config.yaml
n_layer: 9
d_mlp: 1024
lr: 0.0113
grad_clip: 2.0
batch_tokens: [32768, 65536]
seq_len: 256
train_tokens: 508300000
MLP neurons of a small language model. Each row is named by its layer, matrix (gate and up: input weights) and neuron, and shows model dimensions 128-319. Each number is 128 + 24 x the weight over its row's rms, rounded and kept within 0 to 255. Numbers have three digits each. A neuron's up and down rows have the sign that makes its largest values positive.
After each neuron's rows, "fires in" lists the words (lower case) most often at its 100 highest values on Wikipedia text that the model never trained on. A number after a token or word is its count.

L6.gate172:138126159127182184111116151120119124135135173157103108124082113141172114136114168126138100144135099099109081123093096121114157108149093078142136101138126060121120148100135147097166106155082085112095126128153156127157093104106106145092136119120101118158151078144087161110138130118155132106118168125140106112095102127129102149130078161161178147167097178091115096130119109143148157122149114126129159151143093128081078143108122135125114115124121108124122169117120097177134162145127165081141157139133141123106124124113125167161131092143112158159164112163166122069125103167123153132
L6.up172:127113131143139155117121138128139150121121120129147157118124129133173122156136114181111125199137127148156151123120142111114133090118171137108148146179119119102127154102163148114151095144127123130046126116100136147144116105137149137123156144167115156156121141159107144107160170087160142146137156178093112125112100160146120179103096128123149102128094116150118125119155136141129155156159144158108139157119189127113155135120143137159112137101109086102133130151126193132108095144127155112108152144155161098149123104137093137148091103152124103130120080169146117118126137097126123100
fires in: "from" 45, "during" 9, "since" 4

L6.gate762:121149116148128127073111109162149117147103109116135092093156151098130122127161134119131139122157145125104139151149089111145081136164098136176135133134090158132148154114101116166169185115150129102104093133120100118089135163119119148108144150089125097150100076159119135106138145107058112118125112130138147123139135160128133139156128087165142126124109147159144090114128148150129115132104136153156124153122106122164169150171120114166150113130112153148173110119067103146093144186136132120118161156166150103078143147091145125146132125155116127121127121114152128135132108129153105131
L6.up762:156102187105116142136136127145148148117126152144122130122146126118143174120172136115158123125152100114123106146128173165160144137126167141134113148122126107176135179119120085162158138115176096145098088169130115133092124104125116140099181159131154136105118163110177120109118138138116120129168109112126101094141160111104150157134144119091159119117135155133097152119164102094139076123117113160121132117109122150173115104110145140154144159162113180146109141114121132077142167162172121123100138150137102101173147094094139152110124131100141143153123168166162088112106128123130084104
fires in: "would" 45, "to" 26, "will" 9, "may" 7

L5.gate922:122094080145172136137183131133133102131159087110103082087135151109144132108166094123104124162083127093089182112126141133143124097068113126111126123115142145176116118099130099164116108116083153133121109082118133163106117125122121132104154139135130121103160118116110118118095126137132122125111139090174146173110129104145122168113178127117121118134130125146158106115125110113160133159137153128147097159135123121161117136149109088165122115160105099152114093095132128079123163144143142118132108156193158159128135146112125109116132117084122134140141101114124138075109143148150111157
L5.up922:127113094151113112117142121150143152132097152130135094134151126149117137170114108114137141137160132088191121116149147092118145164125174100122139169080135185151124166181119100092154113146142151163092093136139113139131158147073133157122111131127160108155139134160124127138107156163170128106072117100097110122122118094138124113135117135152178120118123155192138108129162125085167126083153150143114142100148132127121139166160118104150174113180148119149139123122142115096146153140138114141121141106178100083139130137128145171090144142129134134170128140111118110151110167165070140099
fires in: "that" 34, "where" 19, "which" 4

L5.gate394:162167123115088086164156128114153141086143130151090100155121140109166123138122137149112132143107149132141098140145128107143162108122124109147140115103109100156098147086086113177113112136116110149093115110154148108140114115152129150150172100140147130105111104177110110155099147085130097145106109109126138067107127084143164163097110090159111123140124150127174091138116106133116106160171143126156166176159133171110126141110146112153124134142130123106131110155074118109129071116199159099155127139120141106142138178116099085094134105152141135129142134137170134141109121126176092131
L5.up394:131153078060135136106135130163153108161150172170119146115132135105145127134157116104128133112115138119131140142165130080132145145104102124119094133144112145167143107132062122103154115140161132126115151130120112133113099168143145140119112112137103130176140155150160157166107128134148124111142113181155158123170169115130163096137120128096142147118122163115138116142140123132127119127158203136116117165132126167112122142108150119129146143135055130168135149183114119174127092106117093114180131093134109077117145151074102127168188130137136136148160129088129141136135093165142157149
fires in: "of" 87

L6.gate948:177107149141103105121130156122126112115123095115140144061123150132142108092176112117126140135149137146119138122101117075167110118170066137166162112145105129133134124138142143112136124158147126129101099157093146120121132116113148112115126120135131140115138130119143112110148136079090132138124133113124123136119123138139132142112092130129120117111128119125125156128193120118168110121125192096168126159109106125154106157088129104133172141139129103142148122136123133147142113137173112147142095157127095150140144141104113116140160136107102109121087175102111172116104098115110117106
L6.up948:109107103122141119147100125125157126123080135112130127107147161179100118155089146138116143086136104132111116181125096131131094128100119117082138171143170090140114106127123130097104157134134156086091119127092175127120130120125157112160131132096103100116122156074145122130108124085129112142095153137105111118106122094153145149089140127100109139110127129134120163124146147168135138135152121124155129152145104150123106096108104127124134113164122121128106120137124114118095096085094159124127156144114125109104160097162103146099101140124144085136107146108121103123152108164072121091
fires in: "and" 38, "he" 14, "they" 9, "known" 8, "we" 4

L6.gate513:113117162159120124095135117157081133115135120161137121147098148153081121103136122146156154159130137145144068166141127125158170182114105133109165111042113134180162135153118107108101135129148125108146117154085152129117114094116144171145134102168135133112089098097118162100117113100155135120163139137129105157122173139122155166103159182106131112117139116148123111141113122099150148118138134105104111144164154143159136127073158145115117134129185124119101139129191126086136117120118132145089139113147117153138093147107123145135134083134095109144115104128114131115103141097119137086
L6.up513:142144122152087111075126132150102119149086141140144155104159136150117134101090139079106176142089181121164111171152115112148152103130158102128123168097111153097122147142086111168092137156123127129115152080147133138115123181105164137100115160115162132125136066118150115157131114152170171138143147135155122157166135108130134117088068151120136132152142114135138122131129099142143128145164105144132129146099123147126122144142105115083137158131145140136123121091120123149082110153144103115123108150158166122157113146159109091132115104143123156128117123129132082093148105146155164123
fires in: "of" 26, "in" 16, "at" 9, "from" 7, "a" 6, "and" 6

L6.gate822:111146131124119135125116123085084113115160134132159094136114129139146075145135149111147107139126170075144143126137124099115147117123138120150136152115081107108140114153156150099156141147144149155161135151161113089113136102169102148154140139133125112120130110111133120119101124106092120121148135134114120151102088125123180166140164172169108133102134102172126149112130088127104154115116116142161114153091131153088097139127110135131133144153142129093152110133188128075144098122151119114109150125123060135118165137096138116118133162154174084122113103122108111122166100131135148121
L6.up822:153116120133103121137127135147093121152122158096147146166099096121142108149146151098086152105143174128139117100154110095131107115139128148181129101087152085099100102188122132120125091099157168125135087085108130084156140100176147139135097148144134079138075151121153161116137139138147126140134127113129150138111115165147152149148144113106114168150164099171167142133142099119103139145095157077132113131089151112131152129116138161173125135131102112095153116154144143160103117130147145130134170135129106127109158146136135150164140138107159119126114138098106107086129115136074153098
fires in: "that" 52, "as" 14, "but" 13, "because" 7, "however" 4

L5.gate860:124119144132148129116188112108118147181154168134143140115117145110150095170133108110135106140148107166107150124102153103134107073036168162127125118185123134118131122082135128147152110141094138159133100130083200099112116139134097145128096096188159137123103129123104090094147114110101144135062154141144120146101107133123115112093134146134158095117133110092131116094105106134132132137124154085128100117126165134162064105115092133101115133113138149162157126172162113135104149149125166125153155181106107130133154150099174145118102100118072176105168135142141105180135096128150131118
L5.up860:143110084089109141129088154100114139133156099144093123134156151113113134087093143081133117122092135097153153163129096127101110170137134119078152093097098108135120152128142139132153104123194088140090058127127126161112089134187166118135111124119071092116150087121124147106159148168144133120148128117136121149118101145118135131138156116139167114121100111147114110100117124118083122099135108129110099115157127116116159132129144105132131106084133137107148156140155085133134111121093132142103102115115095124129141155154193135125072101140109113112131107144142156124133107163127126094
fires in: "that" 29, "it" 9, "to" 8, "which" 6, "with" 4, "for" 4

L5.gate610:129145092126106122172108153139136144111164147144099175119085128092129076154130102119132136151070131143129103142128154166096135143138105138133130101092102090097093130127121097137179125134112146134143128175087132123115145117151083145148105108158150092095119118079186136066127152152124108115106124120140116125175110080116156062128125092144145142083102136146107119125128120177127123123135125142149123124146117092122138144103113070139154159165118180109161114101134077134111121142129113152112096123152089128146113145129159142135128127134122093127146101112150136116151104138131152097
L5.up610:136145163139134138142134127187114167110125154146123114159162140146116119128129100126167104123138119121125156145145134159157129117135133201113129146120168163117126164121126159105129099138158131116097127141122113160146132116123126132097143070107130115166160159150136098177117161147104124129110122150109132109173150118144114147101154114132140142162138107133143127138103099100126135162140116106156058127133114103134103127098131098132111129134140147167112094138096150102099126152186131110138130112114108167122107155195142101138108144121164138132109164147123080087116090202097121144
fires in: "she" 17, "who" 16, "and" 15, "that" 14, "he" 14, "just" 6

L5.gate126:078104136121151137062129137116189134143130147096113116115148134108157140157145141140107121115102088171115112121102117107133142132119156105121116139122133125105103154177119138117134111125103156130109159151101155119084091134104153155141104110132129102171156149147163103117124129183133144144124157117132143129115155155139140141092117156127115136146113116120146134136113078130132115145153089152130122126094138171113100125170149118150155131143123120124134115130137105148094147101098094112140101077111136166122146098102104101129147114158118139133122134137100163127159149137119139104
L5.up126:136096127184134138103139167139208124149094132116156160134144113079166100146116132121126136122124112178147164137106128145121156101147115080124110132109122127133133142196097130122112121126126166120106160082131135136206092128112105127126129123128107115078120152155097138092194093163095182147146121139117132169146147088107113099121095153099117160142103141158149123155109140161128113125150093125156105133098092163138152114153112117118087148118166133108076121104136087071104156138109155096107140101105126132128148071107173111140137137156100137140090106125120113089166085102124128116
fires in: "in" 44, "to" 13, "on" 12, "by" 10, "with" 5

L6.gate953:098160134157094170106150097154133107098145118173098143146135107123131123101131115155161135124135128139105121132147161137129162146114149114170125153160176138176104101121115133147139147127126133133145132087112081130139119123102143112105145144123105109124126103093118141105131125113122172120107109109116114148150160155154097124096103188136087119127135118153161109107124111121134134126105137132116114135104129073111110120101145165109061116112182118106138126128127142158141128101121161140169153119118122114168134136161120152078106080111138137116151090114113131124126096134137095124
L6.up953:110158152126090163115135118142151146107162135108112121123127099167150130099128145116167142121145125111111123128094167131086130140131104119130132172084139147106141147147098151153101120169153121121142120112129136125116158119121099108125120127119122117119135111105127130137114110104158150116146165105141143101124188179154156132113080152145141125135130110116094156062167039126117165098108142100156115157141163133116128094146156173140071131156147113086171135126103129128106166163150146108139109146131128109157119130110134112146117118122103136128164117137122105204084092122169146115
fires in: "in" 17, "for" 13, "of" 11, "and" 9, "to" 7, "at" 6

L6.gate326:118097138107044151149153123123101123103158153138097041131141114149115138156159113122132156096130154145153142126127123091129115103117129148120133080143135151157121120123180101119134137154139156123138128116156133122133161094129155131126142136141136170127166091161118107137172143162113129114135146148104145129176122137136126121094145133097147131143108164100149172107168120128126143137104125146142140113151142097177141136174146098163106129098128169150102130113128130101154134047091162146123134134174127143145120138115122131134148151135106143179136129139091150145113113112084134139
L6.up326:134138103161095150161172148133128128068122203118122108155136131131175161124157151136158144117104180135139150135141116086126120122145118126169142099104144132162171090107139126108141168144134125157083105096176150151134147095095140148185120107129141099115144122151107098140138153124097169167142174172101121122114122152126119142123115178130138118106140101132123107137167127147120090135144138115147154130111128127131123124164160108102142107148103153118113104143102145112111092115153150118116123120122107144110122119101113133127153116134113076127104120149137154141085149120097116122
fires in: "on" 100

L5.gate94:087114130142132105124124141088120153157152146134145111152140120118122104158097102095144091129180105170136138136113154121148152092155123139144101142168158131175143097150154142132078124147106143138111139160130157140118106124108134110164144124133182150120113125147144141130130159116105151148110124115139143184161118144131152040137141080156155127103138123135142126087122116151148104134137137107153138132154109164102093126133160130178107149166163169148167105136194124140086105151143136139120112141128154115149096142091160117105115093093115121162142123149129173148149172130118094111
L5.up94:119129165130123137111087159143141076162155117143102121146135133080127156141103093157144093136083102095140140126133163142134148097139168083102111128170116147139109150165140130193152138180120129121139162087142132128142157135120124145129132116135106100093157135084168122160185116092136130117101121115152123136120127158119105125078110119136171156164101123157100095079145115112177101115121132130165118165138120126147079097114122110159168083119161124117151129135112115096120173126106118135135137121158125145132114100152149127127126112109137127152130118133113155141143122147123089132
fires in: "to" 66, "for" 10, "in" 9, "of" 4

L5.gate788:129141118106107145089152119121132079123179158118134142142159107093150114110131165135175093122139076155131095100107130151161141156136091109165135129146177146164151157125097109195166139127132132149115107123144147106115113124165151155091102122095135156135136151157175107122131152156110130099128134107117140193133115116164140148129128138120113107065103088152149132107095056136143076159111126150140142127129138117107163138111121146155116134141136127098137146133140119102136117113105100141133124126123101097148139089082091118174089142162108134090135153126173138141111178139122139145
L5.up788:150146103151095114109174141131134162135120162135088131123156122109204146163141155132117145099120098159130142156150080134128124125113117131133097144130130127177132122115121143118062159094141105114135091132124132152085104177108114139112138097141122077161117127139122119142170135107158151138121135137102122176156107120113125133141126115084142122086117110164128069107156114132089091117173102119149189125107126115191183129149130128160110098138141112102089158156054152185112160187134078125108093107100155109127137139139129071125131126126155138118115100102148098125092111150153148111
fires in: "to" 67, "or" 6

L5.gate189:144094113105122098177133128168141140104112153136113103111184150115148109112133136102120106120148116098176149062161118120142179143140115091142179150128133130172141143149107116108127140119106097121126104117110147084125106142138123130145114123127103114140144149146084106094129121117096128152142144102101119120142148160129176135121155113155112145084165135186133123126146153120142143130119169075121136109088164112127089156122113162144138124077174163081138093130140108147151100129146165134147126103112151077103148110178112135113091124114174154091179125138135125146115132137112154117
L5.up189:147131109098090113150153144144156129154129127151183134124121146141124174111187099121114109147116156128165128095150191070122125112135130135119107120145165118154120083107121121148182120134130081084110120120154127131153118080120141138119170158134099166085090176104103159155131134140126130120126116139111129173091126134135140151126137120103170134097152114157102092155145093142119121145155145161143128112142121174106138116085157126128197162121118176157174160131119136109114107127116134140156168116149121097160127109098142112194157139121142121140110155135122127138158124091116130123
fires in: "as" 74, "according" 7, "addition" 5

L6.gate925:140116097082122104100119123148157087093155113166170083151101138154117152164138153115134089126136137102122127096132138122154109145192130134134138110156106137087084113130121116162106114114138078122091116099136103138108123156124081099106148071129122120121144143142162152139145095105151105182139145093165064087114125125153131140144139141104121087138137120135101142093161112121139116162126140125126142120078120125138148143139117114167139117172125110097109128102133085114114136121131125104115122116134120108106138091140134096156117126176138138127122128141141121133115065151126157133
L6.up925:127130125163147120116115142137144098129157124097102139125131140125163135137159110149155155098152106122129119164141152138188113114146117160143098110113150131135130112118060166142080189125154125108129119138122126101162129145129115144132146154125154152153110126150130089164120142142165094125121075121141157097176090172188109124149123156137190079112133109174088147111101143139143090104128125147142093146145100122104113121116137133110143156144121198125122099140150135128156171162122120115197126128138114139153092115118141128126117121130133122138179132143110107092118154158172140136
fires in: "to" 73, "would" 7, "not" 4, "will" 4

L6.gate271:143095149153115083101129145139147125116114106129143128121110151171114102106134139096106111127112163113106141127108117145100131127134122150093159090090134138115121136143158127112097169121185117117151081117155142148131179142120098144124142106112122117096142161107134130142136130123113146120078101131100148146132166114151134120166130110085161098132136161113183112133115128119135127167112102105125074139140132101149096132145096126102131131096177109166114130155113120150094105143154101119158107102116167140136134134152099083104131111143144161159127151125152144115160173153113157153
L6.up271:148120112162128104140164149099133113081142163142150099086138127122145150115121142105119124122109150110112139174205128163105141095155085125156108132135147142127118139150121112140118157151080092100127135144136129171125086159129135111119155113119136116091123126140129145175134108118157125161125187108175063145139136116096116138133109140134089150150169145113108096168115147165145156109148110119131096130119128148139118092174147101142140157146100148124118086175149119163122134145153138132152133133131130120170120143065126137141172078133181116145100171115100151161112108145164145129
fires in: "new" 38, "is" 20, "was" 9, "of" 9

L6.gate1007:143154126087153102130159118122107156091168143122140154133135169130115134135100168130094127126106104121184161129156126185063111122127119129146154128119137142141148132098108164119109153146086167103130129149103146084154141138088133105139133165157149132124147088147136111149100126157089109161128116130125132137142129124100112147116164138127107110155123171132093156122084148150165115119138140117160190168094154137127149148090138102130128163160192131129090106092161119101143123150127118129154135163150178111107137127141146140162125140121119133110124162151122132140121146125120119158
L6.up1007:125116149126109157151122132123126152178144134096138127137122113129164144145165149131099119175118158094118133126108091132124083129120094132102116140136073140145101172075108111170142151130154134113088174124118116149150172104103122151107110132126097139119137091124117125116182124127159152137129130140095134153130142127119131138101105168136124133059141109147146110119066128151155122091085123165085088137114121142137193119144165118118120108131131116130113114117158161100134135128126119147165115120167092116129149101077092162113131115149076124129134100101152152110123156118096125145
fires in: "during" 17, "western" 11, "of" 9, "southern" 7, "northern" 6, "eastern" 5

L5.gate272:138128108131085152144116143121121182096110150134123087130100144050129132136146148163136129142101159148122160128108130129094132098133151139098110126099121137118117105147109149145109162134076118157141155147096147130153176142124161158143107146119144137121137139152152086159141150115152135106145175146139178139157104169071150103135121117145119126099121135145186081149144128088134146125150123129173115150136105150191110131157116131158127143148144113138178145105145127068152128139157147135137130101127121121130094148097155145147110132138119104142095140126094138121096131123130131100
L5.up272:157161111143112154152156094107129102127133127097161115152119163095144113129115136140106105133127144128171122124159145120133117108121090154123139135137145152123143129114131136103108169105173136147145164144170100097172167126110158162145162128108137142109124109180164121203129145095164099119114089134118148132140100148102138128137101128141139180134131111169154056121127064086124127098122115147117129119187162132147134164139132126162126113100128130098151149123134140103115110176180162123096164165147147121129081151108164151094143123088133164121153112078159089157182089108190165124
fires in: "that" 26, "of" 20, "which" 11, "where" 6, "both" 5

L5.gate440:112147119107154143108114126152100115141154109141092135145128124127165136099130133124133112165124118160149092145093146111142161136163118162124167094115124130179119127098140141112126124159123133137130110114116091128094134121127163106155151092100136110145127135183105149148110110151114131132148077139117142078106151154178158124161095116143119187105127117107130143124158121102136122149136122151142153117132115167099149132147124154124096128176172168137146120112113160118160135136142123095088109132149122101150162182145132140141117123130106108144135134108139133171172177119146129148
L5.up440:119106129136123149156124167146107070146137117097107133121121110092131146115150101110088112116136168101136128157150115139095119136120143144146090155119116143136142119118133131175110095107133120120107126142130149146108126131124178193155131106127144144127109086093136124112113123170174084100136138086131130104139172127082123120096137160166179127129160085180052128091132146143147155153124134108170138156172157051125100144138157147107129138129093151094128107163092149149138136087143116119134162170082141060138116147136108108164168146112089161122157142077134110122142118155133133107
fires in: "such" 36, "to" 21, "well" 11, "from" 4, "sacramento" 4, "of" 4

L6.gate434:154122120086102136158117148103138126105134112155094145158127145098109154120148098120151139124150148094124143108124088111128169102146164126137109102148121091132124154176123188129134115132167154159155084094132133083095126148157081183147117123153109174119156173126099146139133140130167157186161101150107199113111154131101162114123157137118156124136137086127173134148097100121115117120144130136166117089118124181144154152120128141173128104114093109110177088121161152098180097129108126122100160142142063142123114154148157113125100138163108170125169094139121116165151117148075125115
L6.up434:166134110127142089149156095147121123159151132123174115145088146116112101105116092170176111126117127103151114094152086089135137129106129134126155126153133120145133114132152089108169152103109158120137130118096095116107142143135149106180095134147099125144122110159097110169135132112100126117135120152114165147132119081141163093127128077128118160082109127118142123151127092135148135125129117121139108107110106135121135161116099104132144117129117152145113163125149153116103108162131113125113140097127131117153160137074107128098156175119134148154126108109101060114131133139134119174
fires in: "as" 58, "where" 14, "when" 11, "if" 7, "what" 4

L6.gate260:151164117141115115146171099104108162103148145109099144148141122102153117120114139151130102120102147153135124158129156122101115152132103113100146150120110106131155129148139156177101136162128132129140092155163142160104130161116130141134121115162107098177132111137161129147122116136100149109112134110149151150118119153113118127149119123115153177134158128091116104112121134168139136119112129117134135125109131079170122151118122118134123110102155132120149181147147114084076091133117159156131105149129174131152128095116102158157111169129107152118082139154154169156133125132128142177
L6.up260:124134106106108134112122171130088155152120134092128106126130152156108109073123137158156148120169131153154159168131102069127126105133149077169100155107131172097109099100168143160119168140125158122116144150142107156093092111116142103127152139128143131118146117161142139154174178144119134120153125185132120136154135138154108130187121134127148159122145131114153110139127126136137131171138148119169130111130122106126135139147127164136128154109152113171161078123134130108130137176083167146162112109154119152128114093107109118159135118122129115187103140144123137155134125168129114120
fires in: "of" 31, "and" 26, "on" 17, "in" 10

L6.gate655:141147158089118152126149130118144100118139151115134114104094127136140105126139111218154090106148174164092119121129137105194132148110120124170121141082146114133110128120129143102151172122114111135114106143124122171144123151139088132124178146138083096108136128108146099074114103125112139106146148144129107087156128127105115149066143146079105113126107151127105125106148090119132148085139117137152157105139105130116130089134118121096154088146136137111142148109120108136132142179107139098147177115106188097110151120141128170149133122135072107095162137121091151128163107094152138145
L6.up655:159118139078152105120129146136168125102145122097136134100145112143179125101182168160157124121111163141182116097094151087123143158153134137156111104083137113183127110153141112125121116114120122139125104162126145128138141129110114172150137147161089121117142147155142131114115124114102120131141134158065108128148119121124152122116109171119154096154158148116124131131109109148149124101108151124135118121098124122092153088126150149115147190157106133075114169148092112117141099146113146136130121133143159121151134083138086154149126139141072127087116156128096121131110121133104129079
fires in: "at" 89

L5.gate451:126086110163110129137125151124152149098135128089144107157109095103134148124146106108112148148144086161125135154093155120099085124130147117118128159166165145123108141163098161153172130123093130110135171084135157158123139122154147146103127148131102115119110149132150104119172118117117179138170123156134093123118134148112093128115106124153145143133124124116137087106115108101129115118156095159149133132134156129137148145138149103146120152113132159125164140190097152141128162138148155117171195117149102147141130127111091134118137114149093125133152122113102106094112122131168127150
L5.up451:130126114120118144131120109101117115118135128124140140152141097139120149093091138081100118097107134088131109115167126116147178123082171147128137169153143095117146155135207117092116098101156116097136122146174111118152105102108099102096121114133137117112098090171184142177097121154121097130101131125108120117072108174108150075151123174119121121128095127097163127121105091132085112156135116105116134142150117131077125099102131115102113097146164157104139108142110095097082139144141144117114131139077159109118112123100112142147116145146106122122102082114153110138119154105132090154
fires in: "for" 31, "to" 24, "from" 19, "by" 13, "at" 4

L6.gate150:092104124111147123149172135132095103141153132155158141160131140145093129105173117164139131147161106135072086123097142117112088157141150083140117162115148071115151125177152138118125177136097087109162089097142139136105145156128101105098155091131072119105142111118133102141126143089105101109119138094118137170097127164140125162141108104108164137112157153104153104070110127158116128121141093145143177115132128125173115123132151114135142130078102120106111110148114098159130116100097096129140152143120093138146129123099098120136149157149135096150135114115141101104190115136152141119
L6.up150:151126136131111135120148095141142117091122095106097115119116147171128141145154113154130151134126133114141151158046138113115133135152134099116133139125171155128168162133095125124078153161118150087143058138129146150128142142145125108155149132130106113141139108106134115141142176130121186170151167077086115175089130113131113140116130153091174136127193151102126099112152130175175114111094109142103123126076129143130144130131145130115117150088079132175116077170098138146132121138106144130064145132144072143137122137102112138133166124126115125089157155142114120091123089129128129097
fires in: "took" 17, "on" 13, "take" 9, "had" 9, "did" 8

L6.gate473:160145176138151096161115145126135150133131143156139122102101147146106171154130098131102148132126132140125137126141109119148131117132109097166150109124146121133151095078116143120145133155108133106114156155159108144066161091107142126093157062142160085119135125094135124175132180093123135163098097108131168155096093195142134120126099124137151134086092123118104136096136112125128124120124094102144108147120084138126129096116164107112136127127135116155189111118115133125148143117111138116130097129155162082170141087171099159143113153132104106154155092172150135126125093118140120139
L6.up473:117110107135186131094117077161121116127135158102061116100113101163126143092100170131146146135142124090073093138125139139140166122152159095136153087066159128112121140115132167092148145143147147092085139119173105176131128094087157115122144109113144101116196117095144145143111138112156099148151142119107149101101174161122146126143070151098139136134081159120113133154141137119144144121127110163151130114117112148140095122123104128114100131120138186129161161063105109120174131148108099093134138147131157131135134125113120130168089161128116117133106136143122146090141092108140162147
fires in: "from" 40, "moved" 6, "merged" 4

L5.gate512:141124120098125108173117133082159126144136129092122105125160188140145135118131137143143148114139134136126126118162128146158097115114155150114088117125099148119119135122128171107128141153068109119171079087097170179095129102138148123106132130124104114114150132142104129088115086134135098159167121103138116106146084131138075122123107125120113110122063139122169120141130104114113153101131113110117156171136121157126179120129138103142121125150143137137139099129119157136106107136119104065128107109125155126142156118136111138118117109141095147098172154155117147124131077158103155143
L5.up512:147160122132157130105108141124110096145155133110100123139146169126137153118117146160127158128101120173151118128094163105140109167144111174103127120163121122129110091085136162143130117152112104119106118142114129104141132071128075115091110142146086093177122116152131132130152126141162152130142145104137120087126114122111143121111133173087151103117148138130115153145124133077121115114108118134129158086093118155095125147110160120125075129120122122146082126114134165104148116162102129116144092137173110133160116073164157091113105108111118149141141151130137142130087134151129085161
fires in: "to" 40, "at" 37, "near" 4

L5.gate625:140151123098155159131104130125139138145141159094154131125137147064143137109123154107113139112150143133115169088148136103088127144121110138137136126158093115143119123125133131172142125190117153123101163094146115124157142097163178138116151157114115133094130122125140131131148106156128144115128107122105140124102147088103160109103150098151141085101144124128127158147185156114121107105101173149116129112099167131107085144152157153103148115140118092097145173128123143142097102112122151125106128163170093116145172095127160082137156103141151140120100113125150092168138117133116126123
L5.up625:136142111132154123140129172158159136153151133092160166129140122163137087144122099123161137138174150106142184102167136122128113124097088125136198096123099093169120107104137081162137109151138096130123150145112147113133110064127140158121109143132108142122152122154105119149166146171142077135147154132097150113110086174121127164127141123109154104149099141134111119163126121113126139135166167130098145060177090128091110103088116099122159175138136108151166099145115100123131135117162153120077112131149092103099127114151141122091133145150106133157082099150142109095150146114156107145
fires in: "one" 37, "part" 21

L6.gate773:138140108115117169099151147104129163116154132134117108116136107076128121071124095124147108126117138098085121164145148116109096125158141143110137139144157125133120111138133137169077139111137148161143140155090154130116113149132126137134101136108157094138115133157140111126133151106154158171132085180122168163168161132110124101132208159137161160165113120170107119112115138164138105143128112094148065116159136127113146121141119133173095111109110140090139132077150148131158123132113134132118098176126129142139112127144086122091103165140116152098127176122149084152148133150099193126
L6.up773:139127121152146153129112126116147083102152173142098123121139150125111141122131094097145127127134115095146139150120161113135158105108139137111116151135076178120132131182133161140090181094124136149148120161102145164110147137108121153172090151165129145082122101125149174161148119133166141143085105135134134179147122143124115116105107119106124139096152104155079102106111132142132125125129110139163176153164153106139091111153127165129112092105165108113093136174119125155174157124105132146110166156150152150120094126088136116137156141113159119133103105146198116198151118105117146101
fires in: "in" 43, "4" 15, "on" 5, "5" 5, "inchi" 4

L6.gate314:146101169097086153134177124128125112087086124084103117130120141139114106179112106135159120131141161124140161158149115114159133143119106143097119137122090138146109132115156125124133120134154107168105097133142078146116154130154106157096149098103199141138109124107115106113116161084165093161115151144116123158144101181135083124083188130159128156136092094119139127109135142168157127065117136170107089120173137126109140123150090147134150113105168126111147123110087125126167071163128173123128078146143136126105125150118143146137173098114135086147124105175109146112165110113095120109
L6.up314:122135135129147140150136097137102169181132119133135173102121079107103138114142135123084118096138132137153155134123185133121114123090151147154071140113130145148126096176143128148145101088117112163128139102146153122128120136168120130162118163147102132127161158113121102130128127150159103096151111143111131154159102143142154103074127138155141093169108130127074139143151106146122154150112157142135121158129143078140143086135108092151170109112121111126085121149110106123125159140079152127150081125155191132127177140139138163121160120101156135131126138160119147115155141104112125127
fires in: "in" 38, "is" 12, "website" 9, "be" 4, "on" 4

L6.gate296:110129156132123134125172181132107125131135102105136121118154163134134147102157164159144116167139133117149131129145120133146068116118110132138074141105130104130144096144157145151136117133147102105073115117096135121093081118143121116112148147141118086166129084140136157135142126084116115115129141139134153154138106169100104119137155120120121119083112138116103162095173117106108132164102136157158133130122091120131120134137125110171128116112095147125154144083102089125131098134110137100159105133152156113154102140109105150177098121118115124106193136086145143136096080145114130114
L6.up296:154113122125130131138152105113133092148162139098096141137111141122156141085124137160149094096145128155115165147147154114141140139138145107156106155111156158147170164100133075144120139115164125146131075125116168082164104098085097124175124133133108143106134115108162115119121096148121156116094135136122094151121105104119142141076098101096159124115123128135141112124115146087131118119154142149121150124131124117182139136161164155128121114109091131114160112114125101105122126154132156104090133153142068133118077151145181115150119151105150122101142121120149091089121086135125176149
fires in: "would" 19, "may" 14, "did" 13, "to" 12, "could" 7, "should" 7

L6.gate955:123136132125135115145117132101139140138169169139135102128129126114131122147146120123132104120145132108105180134136112111143087102119118098099162072119123116179124108103150121133137174080135129175119123122120114125112082142095088160141166123091124117132147064138133110155152122143111160143105131100147143145122126163146117128121152158128161122131132123141099141103133093139076104101137147114145131170121157090159126144115170079125121131159135112109187147142074123124152103124149131111096120113150150096140115117120115131104122114100159120112100100131097140151128117153142129126
L6.up955:114103109124118123134114137125125089114119134155117114136127104104115085123159144142119129091175130158105123144099126105116140085095115176152114130150129140144115141123137160188147142123137075110134177123161122168111141153106083136139107120128134133160135148098176108152109115136156132141146113175131088119092111145159140073138112160121145110144149115138123051118145137147155117100100120111139139104144155127128134130123144118153117135160159132122169126109110140135138143118144130135164134122145089130078120116107118149135121106153102104091147155126090067165148095134140148133
fires in: "to" 17, "from" 16, "of" 11, "on" 8, "smiles" 4